Part of a small language model's weights.
Size: 14 layers, vocabulary 8192.
Architecture: RMSNorm before each block, rotary positions, no biases in attention or MLP, untied embeddings.
MLP neurons of a small language model. Each row is named by its layer, matrix (gate and up: input weights) and neuron, and shows model dimensions 64-191. Each number is 500 + 40 x the weight over its row's rms, rounded and kept within 0 to 999. Numbers have three digits each. A neuron's up and down rows have the sign that makes its largest values positive.
After each neuron's rows, "fires after" lists the tokens most often just before its 100 highest values on Wikipedia text that the model never trained on.

L6.gate64:476410460524449460494527422487493495537487486451515506484538512513484432386474534421502502473481544534517436434497571446473513510399479507476446527526431462525510424406450510479480502436504514493508512482537487453512465502507431501497459481444546452549472474432483556485457554544510473432479485520579515486458587531448461501521441511362440556483513481421494521509482489551563500491433
L6.up64:507535463520481471432522405464472515533380519551442507464496481498523539530490543489567447455503526528447556503531539481472491536469515504464482487472464517466503532485476558486468501585494439489552552457507488533476512454557513516534449493508515528546511450525530450568459548474567435520478507508533513449565505518515487504437434531550431462427517567451434445489577486491449548486386
fires after: "|", "-", " N", "S", "N", " |"

L5.gate51:431542446466464497455501446544540514435478481449478505448516432516531493455463600521509515468466458557461469518501533407533465548547521514529475519517437428506412508445517516449479550443545450510474486435542508497501451493547477471534521493540569473498542471506483478478446527464519509447534440473442549518496450537574511515477533541486517548420416510521528473489560510518484512509475
L5.up51:550511498481461493469539540474516483486456456491457471532565462489501471514498526508443509498518554531541501505548518451405467466462511461519494516432571529511518493488506568472511458529531519533411530441568490492484483514495568439538536503572521505437568506549531476424450536508490487523500439566491485469598447585475495554531530522610522515504496511524490440528571509509539474578522
fires after: "|", "-", " named"

L2.gate522:518511491495553464466530456427521487537490457508479523482524472565578494439504542591518502428480520509513555520519509475530582471451554550484508528522475490510467497436447490513478515491487428501491507437565505542466475447481510433539444491507540569513554490563492488532529477444491478564542587529543489572526490556472474588541517498588441427497470482490530490562522454496494542562538
L2.up522:527511478519497507562498471489514540478471493515473442473540420513422487506436515435506470547415488535531481474472485540505489603469449355502541494462477504527509538464585522440475473463463449476622462530439506515471488593473466490479507501457507451457559519447457499483504581481499511446484471512445482555511600459603551487468529493565495456475537538480521530491516405507484504487496
fires after: "|", "\n", " 20", " 184", " 185"

L3.gate522:460529503496492504437537455529519457508486545495447518497456485421504480481469506486604539520532450475522505491535441461484557493542453535562462513483531547503475479459448477541478544463498481431540523531523536465420503497578514468543555443507525504467470463404465524483453523517460529545516536489510419492484467493494499437519442503509490497510502546492501433518490529495475469436484
L3.up522:461494495510451434555499512525520510508463450454534530485506529592489561462498517573475532493490594494524430437518525407520513403533559477470526517521469574428550524490484530552473547483550500468485513550453454426516514410481466493442557460474467466472470495443464516481533499488435478467508499470507531503470488462458538550538429457523584502468518529470512519449458598549506507544529
fires after: " |", ";", "po", "lu"

L6.gate173:460512359398543530482524548420467515440493508491497490472453557503472496545452553493479531522422519531495376505519465496425540532540481498539544503501528475536520470482512516510481439457490509528560517559472508520496514492474468492542529501538505526470442444500459481531531596540444506492515485441516490444494545538536490425525529532531543398564490512478515507482470515428527516472526
L6.up173:459435456463538535472443470505542502471508440512537513457492507571497521497480501458495493497542486483531517505544552443555528479507506554519538480415503512489563527486529437530589522491553541483573563502497525516560482528459538508429492466499517483536491551448544551515519437491496492492512555469430498458517522539483531545525497607466503560488555541477445395469495475481566502475485
fires after: "-", "c", "|", "2", " comp"

L4.gate337:546529547448542457498473572415420481501501501480442475501477490446505492549557479607431533442579527511484536457545606474509447467420485537415552453458527455465452512501526526520520500468453532489514521543452471479489538526463512528518600423554506482497493498479524501511496541519495471543571524489523502480467484540474534506515567490501500569477502497569473467490505466523500527422577
L4.up337:482501446470523543439508403499459517482503527565474484551541526533409520490528499465588530476468473473480546541525447487509512525501483528472490464515503463512461483576456501481496544580395583463419564500474554543496418527597500498468479487546526474432488524474511515453545461588519476513583511483490561567432505526458461446478501468416505492521563519484484506475497442558586552459474
fires after: " |", "|", "  ", " le"

L5.gate488:525529445485462506508594514575512503509409447512473444451537496498535469455473470510460451471576465509477455593512466467516528480425516517477462489551493457515481542491525582454493472486474402509503531515488489597504558547502440523501502491467467580505498485497431484505529606492555493545563443502482487470504467481515528477463444503472566473469577511470453548463443491427484479522495
L5.up488:564518443530470561508500525613528482493455487526523515446535467509403497476443502456444569514535503586509429508492555494516481601545515451505511526511510459520565466459492472469498570518433438549510506526486500512542553553525464512524531587493460533480470459518478497475454501483529520459461559428494543512528546437559513408507556503476445449533521494477544551510455498495523412516475
fires after: "\n"

L6.gate515:481424476467425542528531402537503515431485545472473456539420519512477448479391447495508503501492473473585466519497488504563463513455490479514460499541469473444519469495547499503417505539465569492501478486515495470486493480492464492536461484459514488491522535500501558522499537538538480474481531590509513441554519454554435511481469548475559446533577447483536561536574558483461425462443
L6.up515:508518511496459531443488496497513503481471550438537485531518533523526465521556488530524407442474507488474534485531512517490541480463487505505566555478505510462381466485500445510534542439584461570541484455469494610444514509527483534457472527514552548520568468525445505443504511480497496462526455488572455548571495466483542533554470515471472557443549490529523397542551540495550516523524
fires after: "=", ",", " ce"

L5.gate577:457542448494445510477470536537447501384512457482461487531514467423559508477480556463455488505536506548499517485561542534511466517560536529557515544513556572560489460491559527450483461445492549505507554453490409468505582434520468551553514513506513538510440516500507512508504548551483466564528449496506546453392503455516516466449501531544526500466519550431513493521485509539510474395464
L5.up577:470571525467501591474474516547506465440522558493467487495480477434539468514506489439512500464513512507510486422528506523508439510495481557531474533421516530591520540450516488448535432483431546535551500552423452546583499519542460534535480546458537529531492539497530484492451562447488491517527475536486527487475492493508475506469534589538484469546571500428497423515518565487528548531523
fires after: "=", " As"

L5.gate588:545513477458462436454515563439465496496436491464395472541570492508582358464557597550452435544534401494503512522476550454520481570533570539514482480570447514524504488483440527480494489518517410481505509442533494533466434531502513486529463516502534521554505583563509460561485507440493484509467497481486503505503550490565521525427529504553543579532486543508495454474505468508512467522489
L5.up588:481475505485504516446468515542464490492475576421611431519518422517525485473499512466521469447542474539506528481553484431528470581498456526515560475514531521436545454551492455548453435490541446410421577479465524438461501512573547455551477484538528435498486562462575581519508604483483461532491494500492481433518513515535502500532483492539434536474482565458436488475537489518503519509545
fires after: "-", "|"

L2.gate135:545499486499523436538515508480484496439530507504565561535446523562563480427518444536445425554509465486441528543554572459500468594440459515543539505496510446516482482596450494501442550482532555527486515490509503490469472428554551536618466461520556450536446498466469580570534571445526518535481455489573446519537540507538494524443490512493489562463426580498434498494507519519545583433479
L2.up135:475469484460502469514572501515475603454552440489497539507468464512545555481605489549530495439537602475463486486534515432513565481524511456481550460580558501501455563486417481529495541522487566455505489527514548392485402464460539479471534490477462493487575468470483463472449438488563496551510496443482492499462477493414579575515479545510460496510498532546503496542560518459525471484519
fires after: " |", ";"

L2.gate220:600491459529494543497432525540512508532461521608377515493502523522432436484543614550494520539516543530492525482497595382445504487500553508568521511581505477489518462551527443513537531460510509474500577475546483493539492533500483539522459469501568533597490531499540472463471491509460500497432416544496532506474484509504540497498486413477469561503476524449475536484468470521474430533512
L2.up220:539509471476557475514538445506477521572418456583458549513507493457466517488489499507532478484502458530521511565536526479566499482507514548546497416513518484519463516495526541439451475536416517478558545419502477506454563473498495484500472501535455507483486474504497502510501504524529484519521503516479458510473545496516516480515513527548474445464455511501489514451504426544560496422463
fires after: ".", " |", ";", "|"

L5.gate570:467491560512455488471481478499494525357464511517491528504520479446503466536533543529498517476408467523565453570573491501550560492470509437519492476573459512440466524508450513517470492530489490538561506467511514528467484503518499449515492458459435554447516393473451509543490470508496518549521429434488496513462514568538552540439568557497502499551512432572519519523464440485561537408477
L5.up570:454458495529478529530543469518538568442478496498487492528485470442477441496488464536475513482535432446556459490510460439456436529534505468467506483451552467531453459539478476485473480548584470496487601499512498569476438457467537512469490495571453574436595517514547360538493532506539478475545531498483492462559480510513517493510563498494515527469612489511533573544542517452484498497441
fires after: "|", "=", "\n\n", " (", " Go", " Set"

L6.gate156:506492450438478495499473466514475498434449468598439500549532494495516451486495498485533493559484509523569398537540452484521526575433517534523442530485499529479541539482469565528391496529460461554572538454399519567523531473497508498478458514449461514578488560439521465504490484513472452504467462510491501508485461524515603455507470510500546475447541531394496451468486435469535488538558
L6.up156:493410469371530493547591549508519515542475499471499535459518472512447474521528542518471497422552521465484490562462542476495542550509397491539565506490407456568581499522542519535533498548478451500479537440502504527484520557495509568491458535458534506551474468563433511457509480447523464480527519464459542452546561518513453541500513488528489462460426525567440533445512470512502507570520
fires after: "=", "|", "\n\n", "\n"

L6.gate415:504599482413522447585510534554542558503453479517542449536551539549492482487534571459513552527534526485490466469514525481500497484446456513586540450535523514511474498500501485450488498407428468518543467494434536557534446530521495501478454466486504545537463434490524501532498515470506525444515470507503504486495445540489549448576456479472423515494537476469460463513501500455433539527496
L6.up415:473490488511494514586454523496527477541454439508530459553501499540483475491548529425552538562449616503537466546524484518510430532509513531595550462462504534534468585621523470455501503476405520462494467467411508499483538505464474473544497444461517485523546462487452527556521530513473467496441472551525511515544471553448530474544482531514464553541524510505445466518528503477536548507515
fires after: "-", ".", "|", ";", " |", "\n\n"

L2.gate606:490490495497478413549449548458482449424471473474479447465496514372519494544404575436440503465447460522405505524497548553537482603502559559467497515510473478513516471438550432491511470503484526485493437439515474495453478499521546469503505521449510483490427491535447551528538500504539477510563475504473535573478507470497506492490470510503541505569560534509514606491532506505470497476391
L2.up606:445526558505474477448534471577425513521525536464619504565496522541562490494537455527461442446478545506500430529475423537498496488561439428558511524538508486543426563534497465442511509502517517588555470477495486504461557516526430499470518494515468505468513563461568497519490508474494512531526440513497470479445453472566512502485492485425453507434513496486523426524519535456533464509538
fires after: "="

L3.gate583:582493500507541483517493437480522450551519494497478477419429580477415520475537462460491465539480521518454492447478498426546516531555453502583451439500499471556507444491526556437481501482531426565522490542524521555476482410486508508574573516534556527496479491494533505451509549465503448499510496468502515464536453541486510463460481463492505547530501459464552461524448569471482494456551
L3.up583:576478438520574549424551501532498385457473545521475499500496486483505463490536541474424457478550534479513447491497438434499524527490447509463530468465499448550482507543551526487478533473565471495469430437506551444549491481426484487561496659469513492490527423520533519508502452448485533469486579496487542507474484459536410500514448453431502553547462472490525533541446519549571450471539
fires after: " (", ".", "L", " inv", "\n\n", "Sch"

L4.gate261:451516491453519532447491532483481471460552591567552486530482557487452541480545502559492524472452526573505549495477403441466500422533464548393527498478580503469451521472498516512482541514526508572494420475478546510460574463522489476490514545520500532552519509506529537569551482475476467511492566492512443514459485522520463503462461531452419467485425416420480498436468525583461579493574
L4.up261:538528556608564540508581496444506457465535509521487510496474514496503536493492458486528486524485532540461430507449527509497504521556511468501475511546468475526528501460562483538463528512486514520481503505505463431529446539484444467487616539498524468472551475496529437482395529513543511535515504591476561534562606509511520456455553505520490415515522536459542445566509430495487516482445
fires after: " 184", " 185", " 175", " Sur", " H", " 114"

L4.gate685:474503419509526530480523532467556449487404453521525513518509469508405428455461510524452502490489452507524476611506527522492451529426490465438523495498454460502485497461466529545511515518503475436515480506509425530489511498483510546477494540530512439463406495507482508479527488532519493464446449498521475502576506505459509445429449465500538438590481506547530502488510520425518532486533
L4.up685:494496509470527522429489479459557431489440451539547494508485557552475493497480459446547577492525516549499537531496529499412451468384524532557492510430501561507452520501507487512512555588504479503544496544528509506532507478452576534438449499535435443492459482557535478446492473456524492394492463545505505509541456552496455440486518471562534425534522448558495509534504538490509505480506
fires after: "|", "-", ";"

L3.gate366:577507457495484542519477469453440452515534522536431484542455548512483423507553523501560520565544492487513510509552516462549533481532523515514445540529460584536549418486434563478490494491499461490474526428489531494451457405542493481457576488616469587510483563466494535528485516500487510531533527492533446456539481529535491474501459514561555480503529584536473534488504505472510450543534
L3.up366:535492412456446478516555542557490429529467481481486456526482501513449524469505470475488437440457528483448604527525545509479483517491423544442448481511559436545509513514495457479461482531545473494459471524499511438530518505529538501527469472542480525540455461583495447466472493498528494513447506445487489420462461552519441546489441576502447569474496389533398475501541439489471533510477
fires after: "-", " (", ".", " ."

L5.gate521:502534544494492471496468471532466480466494495472453517457498481522539441458457546510530499550471520432546471606565577436544520500533534540444454467538487518521475484493448568484535497457528491469503501526521451494508477485520541455565465528458565537497466482460492473462525511517508392517526533498555531517507564531526512558406561441557486543578473561491457464556519493418463460489475
L5.up521:486524480499465485483537468481538470557433484525503505489473463419483602517435399460485500602519461539532380520575448543515452576452570525505452457502518505498502547523519510471508464488493512515583459464541455556477463496527487482505540516529485534445489543494441504545499535481494474539446475530420541574546541444557535464496558567433553464463522483482531519583452480559492532530526
fires after: ".", "8", "00", "30", " |", ":"